Weights of a small transformer language model: 14 layers, 137M tokens.
MLP neurons of a small language model. Each row is named by its layer, matrix (gate and up: input weights; down: output weights) and neuron, and shows model dimensions 48-143. Each number is 128 + 24 x the weight over its row's rms, rounded and kept within 0 to 255. Numbers have three digits each. A neuron's up and down rows have the sign that makes its largest values positive.
After each neuron's rows, "fires before" lists the tokens most often just after its 100 highest values on Wikipedia text that the model never trained on; "fires on" lists the tokens most often at its 100 highest values on Wikipedia text that the model never trained on.

L2.gate299:133108119105127140191145173117114109098175113112112133128110139147183142072135133122137149139115117095142119183179157126116100113136132112119139109122090128147151114155123091138129078088105148083159141169085146165072144141110119143154112122138135145164108114151130117133177111095102112142
L2.up299:107106120098161127147143120135104098134116137105161112085164150144124088100127140148174160118093138103167157156148107146130107119125101146131147137131127120124133106105156111170094130105061145077088145123107144121065163126108146084132147150160139133134123128165178167162153163147125150094
L2.down299:131114122150129093131116111158108118110088071117141098092122134179103140142148169119158152089157118141159110112158127141135111132155147102144129112098155131127128097139100106166159098113147129130090146112169120156116153132111118125140104151164111140136159171087127166137099129136135133138
fires before: " of", ",", ".", " ", ".\n\n", " as"
fires on: " years", " University", " year", "als", "#"

L4.gate296:150141102096148071156106153119107157101140112153160120123106159154143120140139178161132128079131084122110121124107144144145190081168153110135134145113086110110135147100146118112144121131081113140141102161130123127065111181120121161133145133118134140090138145151108102169134071138113136119
L4.up296:157105130126107112089118150067133119130112156116103116108088092108111114075118148089114139166126171115134131128162096107149135110134111171080134125111102117136168112102126157096142086124154149171133117127123141134083122118076130128139128113133148071165104167149121116085136100144136164106
L4.down296:111112124094144144107126109145095092144125136089103145118144132154145146131164127109136109115132153149128100130143096100156094156166101153111126157141144081127160102143085097152165152089111093090108101083130128120132137143140137135153117109143088139128147151164127132132140116166150094114
fires before: "==", "In", "The", "=", "===", "|"
fires on: ".\n\n", "\n\n", "==\n", ")\n\n", " |\n", "==\n\n"

L4.gate92:148111144110118100092147144144064118127093109116144105131130126138129131155163118143140156128144112088153107126165099164103089138129135147130106120142136092119157074135136069153104119175178118149108115130124122093142134112161121120097140135140069114117153148157113143138126119121158130145
L4.up92:135134116151103136104128122164171156140179139148119141153085153099131154146133162185156155154107113103159147137151130131120153076156109157134130146161109122145157116118111137099147123140144157122114147114120101155110143103108110160163153105155124151103122131104164117179131099119097150136
L4.down92:138153140148142124118158145135090120125140086127148099157132106154145156130143135130108132084181146180082128155127118139124123137130171146120115146104123115149081136148130131123121148150105114111112132098092132147154142098139131164175107058084134134107158121104101092147092158128136122115
fires before: "oup", "ad", "ound", "and", "ant", ":"
fires on: " gr", " Gr", "gr", "ies"

L4.gate163:117100104116073155120116170124153157094096113111085132117078133123134145098120113125091117146156106127123119143107159117086133162082153108170129096112118172079126180129112128103156154138148107086142145122132125135134147112118082136125106122112112157129127145108104150115159132098122152087
L4.up163:127131100061124150111129166169143138094130138142135108132082104161085107128097114163144156123125121140122133108157123133107083145113130136192076080128112128128169112156134161180078101145155123081136151118149149121136099119096136118151093137117152134109131140152133126113131120094119132131
L4.down163:095144070064128114132158173161141102095140156152126115100107145153102107140108112133150162171112104116088116104117087135108139145104118149139110129165124158129100108139136094191094151168120121116116139101135111136127109090106115109120105126145155141116051163158146104109133183106155166113
fires before: "ain", "ack", "ad", "and", "uc", "av"
fires on: " tr", " Br", " Bl"

L11.gate21:167128122116118155123146127160124111090123151145112141114135142115139123123126088168106080158139186112093145125126113150081098095090123144121132079110102146140141138132112081125113113148144105153127135071119151089171100183164130097153089125122123128126082086153146171121102131111101150119
L11.up21:133134155189102126134116132147139144155125170112162157087129113119104139116126190131151130115148084158120142111119120102144122119159151119080130125104116099145108125149110093097127173171155097127150166128150145121092143135129177126090148122131141121127124119131112121139122117163122145116
L11.down21:150144158142140083129107119170141113138120155058137112080126121112058115178109149134116162125135101162134101134140118135125130131164156138110134088082151109168099144139131168135154101081115071107111133131149145128131139135114129116114141118105141128169120117112117108119116095165140162107
fires before: "ated", "ed", "or", "ate", " to"
fires on: "in", "per", "ent", "ess", "or", "ect"

L4.gate277:150085119133107153122099162112138167119120115113139083142127119146158111131115103130108147177110170151103133111148180115080125113130120117097113154122136140107163123128142103093141161106159156144111165138114138132125140110130141113132110127114153130167123159135102099140050135096141116130
L4.up277:126122113094131164098129198111111146124134101153123116098161129115131140134116132113150109177107152127097103102130131129114135126142154106099119116144120161143165102109151093097141140120111145152168106124110171155127149137152114087087142113122085151146105109098077069130075123110144097103
L4.down277:143128132130153136143155112143077112127105117143153099135138115106133119114131082164102143129114122124156136114124094148092107135117122107107128140105173120108141080120109145090136128157122107114126173122168118131078119165140109115170127113132116104124105116086064097093138124081148158120
fires before: "le", "f", "t", "g", "ce", "v"
fires on: " re", " Re"

L5.gate259:180105087113104095115139134135118121133106141127156147107094108128128115113104145167171160155095188093132129101173125140120136098107091118132103116136154126136132142113134111114121130145192141122119124173135151147085100080125119152099099151105085122122151199148142120124107117102123121116
L5.up259:141097136150148164120106167156122112112140155157143060134139140073120159109157125153128122122126163130107104147156125105066111135075168137086137132125117113124133127130122123133130150110168161148118111152119107170133134120147127139112094119140156152161136164169153130118114163106109126090
L5.down259:140118126096163165115101117115111154148132137095135128104096150132133129115155120167166108124100156163141126146150104156091138093135144154141136083115149130097097135149151075166118120160161121142156066123156134159127127098167097154155087138099137132143124128155122108082137163108150112139
fires before: "ice", "it", "and", "ed", "ing", "ic"
fires on: "ol", "erv", " serv", " pol", "ist"

L3.gate339:153141105094121105087135114162109111192137126123113130151098112135117122134132098105116163121136105114146127142127155083126122063150142147141084147109086176101169106112133148135136123127128179132106166129121078186111153083129144110165114125112136133132163135128095133144138128160141128163
L3.up339:157138126064117110122139142123127141155145108149147141132121131157148120132110133131073193123208121105172130144148142090118146107148130178159107117096118134127114129084107138144111144090112140122097139118108114136199146086157142167141105124127130151143127109132167121134150165136135132142
L3.down339:173163131163151123122115066122101144162189154144153156148150084137134165144108135148156143168159121148112158131124104118123133106125134094100156108098104160148104080113087112091118113102143147144147096138106135156167147132106112120150139104163152108136139072094127100108137104153124103105
fires before: "il", "ild", "{", " a", " an", "|"
fires on: " bu", "-", " is", "^", "°", " |\n"

L10.gate417:125142106107163094157151122131148087148136090108116148161154134157162120072124118151194113123179111119153131093088066107155080122128128157117073118116119166132144126139157082129127131134133144110154155119112154111119146110133111118135094146131135124086134104139148108112157140094134140135
L10.up417:178134097116114113119120145147074116137127100082118123148122110154148124143121099103115133147092123151144144125168114134137101108102068178110155092095154149106115109102185159110144181161092128100122137129155152149112138154121112126138133127089128099091139140098132090087104119138117149102
L10.down417:112141157087105122146168114112146115120099123130163091162132106138137109145092163096070112139105132157113139152100162118164127081132140106125138155166156182169136134152123140180133125140150133130089154142142153120154097120119123117116152104101109141130171113131106119136110115173161168154
fires before: "ion", "le", "ip", "ol", "on"
fires on: "iss", "att", "ic", "is"

L3.gate360:103154165085141110079107131097128128135130127157151141128108139109105127098089132158160128100161100132164110144131082085125122126112170138159135067122140157150152135109139127101151121125121130139129171126134120139146127120182145155104126145106149137119084110129123080156159161113110128121
L3.up360:111140149089159115111137139084106095123161111137140134136118092113122092095118146140153133108141083121166107119103077109138130123095176151168119080122110111132159147136133106103155120089126110124138144117161116142094143119113177137112142151101147159113106124169149107185158177098129141133
L3.down360:093127182092118088089151147111112137151132122127122112146100140161082127137152134130135128096160119150148108128148054121121132127110168159159126146122123141091153149102151103124154134163098120144121136143130093125119162105198101122123124137112182125137120139159115119126133164148155163132
fires before: "{", "oup", "ad", "and", "ound", "|"
fires on: " gr", " Gr", "^", " Pr", " |\n"

L2.gate72:130090141149171181168111072150120096096122077150137131154128151080139118137132144110157080116109121106148156135128084118127112168138140167101113093161118113115120139163119125137128148087100148102141128129160091159153104126155118123116120138116123118079116126140140061136103146120132118122
L2.up72:152061132113134174115134151174123109153149133114112125113102103124138112119139109114109080119144113144145081167133135125143111169156131118184147101154067108119072114122179118131157138085082159121152122153154111146155088107084147124157115143120131117117096141114142136128118123111148135098
L2.down72:146098148176128149111147127115136148135152165130132138082114181172113124140137146136160149136147124125143122150102134110140127150143147141158116133127146138116116152089100127118187128137118086145131113127100119184102099150102127146145146079200112121162115128124103157094125143156161165142
fires before: "-", ":", " ", " |", "|", "20"
fires on: "\n", "eam", "ation", ")\n", "merican"

L5.gate372:158152136110076122148120125139126106146085134089101104119138089121088125132156137119138126140104134141132113081125105166108161183136139149172129158156161116152083080146106113169145158180127172155111134132108150131138150108169110144104128116095139147157084138147125156154118141108118106102
L5.up372:176145113123122097162102130158130101120110118152134145119124127124123093112106141193147127109133105114135089164129083156122144123107094107137141099123105107095145169142117105073149168135133120120098112174139120087129135133086151099147113155116154177150134114153124114160081123120100160094
L5.down372:146156135158122137121135079154112115088128130137071118149088137127151118128128123149130137139107142127117142109154115134084113131101104105084150106100111132068096100100162172114123107144137126190158123131154129105141175082085136125146124169155153148111104150111105127143170153135187149122
fires before: "in", "y", "a", "p", "ation", "qu"
fires on: "m", "om", "en", "form", "l"

L4.gate178:114128128150118098104098094116109102150138142061104175122132132093091180139097121112042137106116099144155139124115154074145160135139128099178132189111153153116147155134126141124091177124107112107136156162096148132149129102130134134124112111114126116147115110090173119126115129146129126099
L4.up178:129132098117129135102172184153110128127151112150135161118152121159135143101124105113115191180108120109151109127131177098137152149152116128126114151115094158159138159132145111133124100143108127107124149127101139132126117107127142121147103097115125131134136169148111166132105152152158097092
L4.down178:145135173143113131118060139169174128117126170090136133125140126133109140118125120095118116155096135124134102186098133116096140125148134106130131108119115131183122118128171148142148093106099144127114137127151154122131120101132169092125163120143160093134167068166126147208135133135119093099
fires before: "ond", "ild", "il", " |", " |\n", "ur"
fires on: " sec", " bu", "),", " –", ")"

L3.gate340:115123114147123123131157137134147092160084130148122147161081128131155146159171109127166109141123125127122155148154112122163149119136102132113120162107131140121179106217159142120144129154139124132133102107180132116081098122149124089113139152114152114138152130142108126132103147138119119143
L3.up340:138120079147178104078119119149169146129089134155146133137097147096118143093151137121120092153198149111115139094138134116131156110117108149164145147138120101137134100099147163121103104127126125129131126052143147129094104123133131108148104117122140155141142133124157153145131181102131101165
L3.down340:105133136110131144151098104112107132120101111113159128147182144127171107157072122105117128121082114139138123158135110076156132166099132090106123137110116124130111119126106130106101114137158078142112103132166120106172140146140123161112139102086105150144158101084135108113108153129131150108
fires before: " |", "–", ",", "\n", ":", "0"
fires on: "18", "17"

L11.gate327:150109102132125113111163121133166109118161144140099127117157154138106140120152142095153140116148118120106163109134137113124084153112136096144107103123117135123152087127184092165146087142103154131116126100093138133163117105135138124189106140080143162117156134126130134107145132136143141118
L11.up327:112105133145165125142141119122155112098120068145085100147103163106145160156114101112133091169145174155110063130150106154117085161136137145132141119110123088098140128127144158100158091146180163153095149127123109138147153101137099168130126171125100124149133109123135118102111125132135100112
L11.down327:135131147129144125171197148107127109119103098121114153130139173157094084111094169070141124114159176106118141143149154138133101138116099132126114130079146142115122153122115137144154114162151180134130137132120094119111116152158181157175133153146145109145135144152135134140122113156160089103
fires before: " ", " the", "t", "d", "it", "st"
fires on: " in", "In", ":", "ap"

L6.gate351:126165134116106111132094113132142121140119165145132120179114128130159140098117146150129130133165149124174134129154151159093140146122086084097157112118140094094125143104107114127122158108145093132131127128112121127123135165148179104103160131121119118141098143151111103123151101134103111119
L6.up351:117143124172128148122141102117133154148106090109141142127081177118159117137168149151111140101167156163103175123137107145121147100114147146091109116127124100150151128187115124159147114126114168168184119101113142091121114123127130093100125114086162107075117117139181144116149113122155175152
L6.down351:097120083117083121112127136150138116087118145119086135123109148158143118159134138141157136126148130132083102149096148153126139063141156115120154111159167124150153110129177134141141103103162136154143111146115128109083113157159127148150147123125157100154124133131153138119120104135172135125
fires before: "al", "mer", "ic", "p", "b"
fires on: " com", "em", "ed", "us"

L4.gate165:122104131103104103146153160188099123122100117137108110118121107151137137157113113130151130147144123109126117092105125138151132139136149137132125138125095124112097130120113062115151129122152149157106112116131083138170116166136159145136156153117104119151120145111127150176137172103157122154
L4.up165:138123099099127095101153117175131121106134118161109161081144096079114129165128117083135109154096156138146124130113117140159168106096170134117112114140086106112149100093122110099171145138130148138113089134118119176143110123115129105175144155131115145155134142123122119146137146118127157128
L4.down165:143088140107167117128107136131139125134140096082124127118133128155132126140122140132136179108167116155198151150108152140106108136142159128096086172146099154124146139160148113141124139114164143137177075116117155119119134133129149133172136111152114095151155096127110150135129115117082120098
fires before: "-", "ember", "|", ":", "b"
fires on: "\n", "-", " Al", " Nov", " bec", ")\n"

L4.gate317:091138105104103090111098138117149166146107159109128136167073116122127157149116168148153179138125128145169121085144142136108137111098092137161086145142159163131157112150117168154096112115115084144094147117104150088104109089107173131138142130095084130126138136161154121154101146115149144139
L4.up317:096108086096081093158122160121125112155087101121162155104143145153099144113159095152126161185105077136166126158118136120107125118067132133140132086135135098146161149096126112146132131131112083135122120111132127110096134121124134132155138122136161144120105113166133111143148144143124135128
L4.down317:057100109079134138104145171123113126143128126120130158181096121092109128158179137155172138165140155102127104117118099148082145115087132135092115143136145143132125095131121126168136117117125095150134147152161106102113109114111153158157159117132164125093117150126138148181161111138168142182
fires before: "ain", "mer", "le", "ment", "b", "ing"
fires on: " ag", " com", " comp"

L3.gate178:112156107111126062136114146129086127147096121106123170114135157119132106111104106134138119119123134106127166129071162136102140069120112145126128127144126162099120162090127118112156088103117130121098078109102152111137126133165122096096166110122110152114132113172128070156085159100103133118
L3.up178:125134071143119106134134122147094100175149132133183122139120132108110118123166131141125131118123130079126151121138170112130122106125108123095118130133146089110165142123087129114128139127102132134052121151149103127132143108153146108096132131116157122126130115166119087093103134139120123101
L3.down178:093130161090155095160121148097112125114148118080115102101144093139157139134092078107125138153148147164124148160160087135128100116112124113162138182155120151096163088092127055096146120138144093160182152112110143119158125161140117135154137111149130117145112161149140139138122171118098138140
fires before: "==", "In", "H", "===", "A", "O"
fires on: ".\n\n", ").", "===\n"

L11.gate175:116115161125119100099111098173095095117120161126109122150144119133165072125098151122146121130124096097171105126120121102151117162126125151148133125127156117164126162197140122129109130135133113140095083146145129102159091102134179131124110156129153177124144102126136122113150077104138120109
L11.up175:127146140153169148131115180151078097107163101155105156150117156139145107123133126128143128114106108125114107102150161135129166129144096138119134152115157103155131165180135102116112147126090113123138164089136160152079137139101141189131101140136119136150107144136141140094085133142133124094
L11.down175:129136143090126121138128105108120087113142172113081145116142094151145124115090118128164116108150140130121083108135125103100131114145149152120125102072140105132122103111130088158104142127126103149105137098097125104149136176186128140150127133122137121111137145174110142119122140086182129135
fires before: "t", "man", "ated", "ious", "ant", "ation"
fires on: "ric", "or", "b", "oc", "ig", "ur"

L5.gate290:123093130121149095126120133102156153129153087093126137162140137122100121143151104110118145142115104183131165075150136138109164145131130125120160102176117149095116151079107113135132131133149155119104109131129119132112120136155135156117092097132114150115132116107096126109156127155108118137
L5.up290:122103136116127136125162135169145138115133133098148122118110136128133148120163116071154137178115104137131154089127161133121133163110110133115158124188129110108148133079113114130169127103116131143113123122128177117070129118127147118130123081136136157151134148132105125103113144141110110092
L5.down290:105174118103171157123086116126127108129111135145120158090108159127082158106144114139138135164107132172137093157143122094124125128090124138128079166131118120142110101144186111140153101120112132094095185127136148123139149099119137107164141116138129067147136119125124102139138086124115158142
fires before: "ly", " ", "m", "n", " l", "ri"
fires on: "ar", "ly", "ain"

L5.gate211:105093123109107106134138193131133171092123146094145125117124131122158126182111104119116112173105141165100136108089163104133147175074123171123136157129122132171127129121137102122151147126128152084169117113127093131118122121134149114145147116131142141155117116121139108119139136111119130133
L5.up211:128123146113103139159123141105165101145135166107116146137111122158154092089130127150167139177120165154120144113150171159128161151172103162187135119157103091126137165145112142135106114122143119134107112123127155097161095139119127157111130093128100137088173135152142147152091119158113143144
L5.down211:124127167154119113089099135101128138146102168123134151143150127159115095134142121185137140091112091107093144122154146138100168160131144143111111133153165090180128094156114134110104121129155147095131152145098114096136129123092159136161168163163167120159119118155098116118162163139154113108
fires before: "ly", " ", " The", "th", "m"
fires on: "-", "ar", "g"

L10.gate382:133118146100163100137154070116181119139095151132104117128107163104169142058116084119120136121122128115112098126104090127093147164111116152089128109114147107122103098099130148129118135157168129170125156145112127130124107141112117153090133125127131149124112132139138144134150109104120123101
L10.up382:143128117182142165141114070156111165129146170108108149135135120117115141129168096159167140138135117074153154149128132120128104138170156171094151137118142165130108105172148129089134127077148139163145109106132117125101151147100135120107136121159156123149182118100116117121093148130135107153
L10.down382:134134118136159169167124121116163118106109153121147118133100102132146155101109137124129153114152140141146069157146118126141105086120101114125114156132146145151132153142144097080172089131149083122119126097108140108090153116146131145115130108148183116158149128092137132091122111159128130112
fires before: "es", "ed", "al", "ri", "en", "ter"
fires on: "enc", "uc", "ust", "ac", "ar", " loc"

L6.gate419:118137146078099101128118150165144135101181141115132097140159138127098144152120144148120147134125138126167143172111157123149174150153154098139152129131110203102101146125077129106162122116077096159090116126134108126150128127145137168120087105110108132116102159169090112140170119168112102124
L6.up419:104107132149108109115130089085150142173159115110140156103125124097126136148110123129091139134106111123174157077084169108137104101130153137121115107148095139107147095103137092136128080120136163129105148133116119121152097162111183123149114132110121126131108148137121061138127137170119132140
L6.down419:103112084124150093138138129139122131140117149123132145139174126078100185095139062145114109118168175152110163134074117112137109118129103088137124126109113131105106155124126112103124118117120104106141116099160143137136113118123121167110122097131120107156154161114157112125115205129105116176
fires before: "==", "v", "In", "A", "The"
fires on: ".\n\n", " pre", "===\n"

L11.gate432:132097154086134131125163109118131145146114101111125120092102100120134156170135140098133133153106096146134121135118094154134158132145138064146150101122136105133069104123130160152107125086125108142165124159144120110121150116132137147166080181132130123145096148130091148093102130151152086176
L11.up432:175130140096165071148110136132131133126110136088125143120141107165131113105134173116170138126111134174153155141128091105160107118146133139141162145115182109116138145193128093133112111168115111145125147139134123119149123141161122149106099182116086137126112153142120107155130098151157105137
L11.down432:153107136126147120129151162152122170093103125109183107151154153153130100144132165084103134129134115171119140124148114087116138119092141140091133115130147109124138168158119135120103111154106149106148114129125116156147132107150149108147136164119145122108139108146135118160191174098104121103
fires before: " ", "ay", "ace", "o"
fires on: " |", "N", "pl", " ", "l", " pl"

L10.gate86:132155137125148118136115121114133133141178165131118084160167129108120174099112154079124096135112157130135104071126156128139124160142120145174121162173123145114169157150145157157112138132101071123144140148152140144160156113143101135067134133137142128148140113116112116120148141127089086120
L10.up86:139135115130166168131151131155160167129110121135120140129149131112167169130145092121124129115096153104112153149123083139141095150119123102137176098156119127160089122163112091152092144127127142116200133116103102137114127119100122122196143118143089137150127118154103187120123114149148131113
L10.down86:142144121078075127111099111140112119119077116132133126125069133110124145134133189124128123062178109122134126166115144132101158115145137097100154128115132135098114145167131155096130091160124114141126164147151115157095151119163120161135100138116164082108130152133145117131116122086116089128
fires before: " ", " T"
fires on: " |", "–"

L2.gate81:119122127146164137100141103135129094163093101160097128135119133096124105120142148121087138102134184144168144160118110112112127119134135190137096159116139131147140107092094124135143147146209155130117150115101130123153124100206144142158139127074088120140110105120159126147140158135088139152
L2.up81:108117139121118128128115107119102157080175149122124140098117071150128154160140139134133093150139139120116127164126071117149126127132107125108169114133143086087094139103143108066116112136117147153153110147118089070153120176127142110111128133107098138141138170141136101075115129134164109133
L2.down81:122184147087116114171180159119145148096110092106138129103116135157103155113148170127152205112167081162133152133100155143110154121138134145133103130148161137157155096129083126134132138130112121139109128170110119141155093125117191129110119109102106143146081152161123113149131175142071120154
fires before: "-"
fires on: ")\n"

L11.gate278:121113142133116140119122082114120105130118131098075158142151141115146138137104119130175131125152158153142127136167145118141157151097166088150097096133120146173154132089162146163119129112110165101115130112133083161118098121101169149145122107109126145098090156083110141123146170154139099147
L11.up278:109154116137151122076125178100171143131118114109100164142076127115130154087137172134127111073136100164125142114141152088123126119136147164165199126129148117115114148091106107137075083126133113106135121171167113141127152158133149128155136149142126127139171110110091138137138121104117137119
L11.down278:186144133138144173076106129146172144133165147120098092125152160148136163154198153128120114089141069111090132148114091072123129133144131120134067121135128134120135134134149111128106131070104162130152110125115127134141138127115144136109135102095144119125102130105108129126139098157128088096
fires before: " ", "o", "ound", "ood", "ations"
fires on: " |", ";", "l", "h", " r"

L10.gate435:093178128104138086138131151098120127139125110116142115097127121135113126157115175127137107094109189170126147177163126125134114123136100154123108148162104115167100137155111126118140139088153141148132130181124128161121090174185135121132104128159138181106116096133118102143115153109117103128
L10.up435:154155173158124107135118111152129166110133098126113123135130096124136122160141123110152087161125123082067141127144095121129142112125142142146169122114155145124094133122122117132147120150140171147156074133118166119124112158127110113133160093110104139137136137161126132123159123153131153115
L10.down435:139123134128126138099135086121143122161131083175156102110113159114128094189148119117119123153148155149115153124109094139137136150125120126109130087108078139135106138156144110126132096138130102124103172105136129102117132162117109114095130148118154151187121087081139075133105120104124101110
fires before: " ", " \"", "R"
fires on: " |", "–", " Mar", "ar", "E"

L11.gate257:162106113118128108148170124127076149158174106152125121158123146115123118059101196120135151146124117109172167055137132114130110118143140117117139139158113133108153130121086138150155117149136161177159107123131133119117121132110135130132079139148087137115134139153104155171116143153139113110
L11.up257:116173105100173178150166112134122167103145132110103093114151168143109131118165108153172123150167115090091123117101129099128135138117151129123164151069099115113171102114131133125120127137134178104106148116099079088132136124109124115151172118139159104155142164126104139112118156192134091118
L11.down257:127154127155159062173105154127126134117144114115150120126152151136107059122141163102124102095149117149138171087132167153162182125108176139137138142099145146134187140117157091142159130105121133116133136105122126087163085112144130095146167117106132090142155140132125111137115115133099137107
fires before: " ", " the", "it"
fires on: "il", "ince", "ore", ":", "y", "N"

L11.gate230:117105131159131121132103124123141142154097152108102161147140152164112119122083099119138128176116077154147130094105142102135127146112134161167131117140128142134141120116124150125090122124151143121163152102099095113094100138129129096102103151115097159063124131141164123162121112147112155167
L11.up230:151108130116115110128121131123172076138074148130129107103142107107108140096102114119122132126125108123139116096096152127129129130163113179148135077157110128125175105113150161117130146130143099105143136149109119132137131145169119147126138119122102155103095136100151119135109124177125129124
L11.down230:116151133118141159137162130153092114196166140133084090094178144116121118109126127142141118133141106133144128097133129098161102115081121162096105172148161134127120092158093131130131117136091126128178112124099123114137114140072121139109101093146104151096124115120164102132109135116146137130
fires before: "et", "ip", "ine", "ion", "ul", "ation"
fires on: "ic", "i", "u", "iss", "ict", "ed"

L10.gate387:111092149121194140171086138114145137072087080105121140140088150080165112101110122146105127062149096148151165114118113114091083145142127136123131133114147070105113133145104113117161118131155128133137108112128108114132114103140116167125127129120147109089098120150145112149131142085135165118
L10.up387:123139096095138114122134147135139121155096102163114135140134117098118119113135104123130134149132139115133139113148100180173087121120109114142107106127149112189148130158149147133149146111140179079086134129096090129076109102073117140161134133133119115124118118106135120074129130143154137105
L10.down387:132121137125137128138171099104130149090122119114089106134111113134126124153098163119105126191169101124143146149143165136177115136131113117127154118124134140163098096109153127160132110127075107171113131139156159149092127086152135159106147143121153126118114134122120145157136139109103134134
fires before: " ", "d", "st", " |", "y"
fires on: "N", "ir", "od", "he", "F"

L6.gate379:113113130128143141116172119128132162129117122114125150147102150098120146115113098149115138140145156097152113073131122126103119117130160145108159123089121169141135106143099123116110164128125059166157131138138096112144098155108196116119139113132107130096177122096134117150099119150115147127
L6.up379:113140143130108150128112103103149108142102099149144109157167132152152130134148097135119148145152126163108123138166166156159138127132154124114135104139131119112129157103128141106172124122125134153131121122125138102134175162085153114136151098126091132139126203122104138111108121141115159135
L6.down379:121127157134122123108148124099102084093145073137120163112134114108182129123163112141128109137098122172133143139164117124107143159111096152141133109159151105124149103132129157124155107109098065156111125116146141121131136124111149146135161156111107178183173113128103117124104088174181102165
fires before: "m", "p", "mer", "b", "ment", "ing"
fires on: " com", " Com", "om", "if"

L2.gate255:129093142116128156129136128112165105128105094135141181165140148126147148124157144104146152154121126120092157100135194151153112102125109128122113144144142109157104100151156128147152104146145112164167118088115133118117136137112118133137135119122081108109131131158123151165122141131116139174
L2.up255:109150163110130169142114158087091147111153114167142141140145141123096188116148111128123113163133121099123122125110104145131120144168113132135140096141145108154130162151076136139142102132124122138134098114116109157100156138085115127160158115127110137113129095113132145162134157147149129153
L2.down255:113105137097098142118084126133075145122131139132132165124130127146138110117124103197124154132133087116145112118134124110097141156119158125119120120139128118122122064120138135156145118120099078132096140117114149159165102129085111115134133173141137143127123130057127115098153082156171107151
fires before: "m", "p", "mer", "ment", "al", "b"
fires on: " Com", " com", " im", "ri"

L4.gate342:125137123130161147123142117114130145084122081132180082166150138147116118140075080116089144096104111085133088135137056136139123111133157135160149092129114174154114162140115092105138133087152100092117108145111112129133115114081115121091133124148100124111108125147143121144132151130101145130
L4.up342:113165135092094131113131120116164077092127100125136113135149160133113112115096061155085102111121095075133064132086114152114133133163140148133175074091140124153136137112134122114106106111108112097099124120094128111094143129086151123104113131134083116106124147129128119126138125140148133124
L4.down342:147114105179136133123137136145146127137122125121149121104142145119073114140101156162128110112141119125175122139134113133115134109159147113108085160149120094121143124141113146164125134114141097151139144138125106112124134168122092135108097122130156079143133120096128069130135151139146114124
fires before: "ion", "ed", "-", " ", "|"
fires on: "\n", "lect", " elect", " |", "ord"

L5.gate333:126148081132140135154125142131073111134150144085167136125141093147126145135105162161156176153104168152116118116133117121175153115139131058120143102138136112161164122095133088166102169116167135136142071102111119115115084088146113164121145125095096140161144102137124114161098130114152122069
L5.up333:117145140133141120159101090128125119160157151159140180155138124133104128108122130125106117145142151089111100133126160154113112143102122112125102151093162125140106137157175130113150095108101132128105139130106121083145130159163098174129080163139105132107151145138124093140141141156104143120
L5.down333:096091095094130128123095128181128140109151095098131172166129094151154128138076123154157141160166149150131157121107098097151110081148170093076147116125170134134156129117114107145131107120105130134158143101124107128101142112140117164120163117098155136154133111135102128149062113150159177109
fires before: "ed", "ing", "ab", "g", "es", "c"
fires on: "ir", " includ", "est", "ision"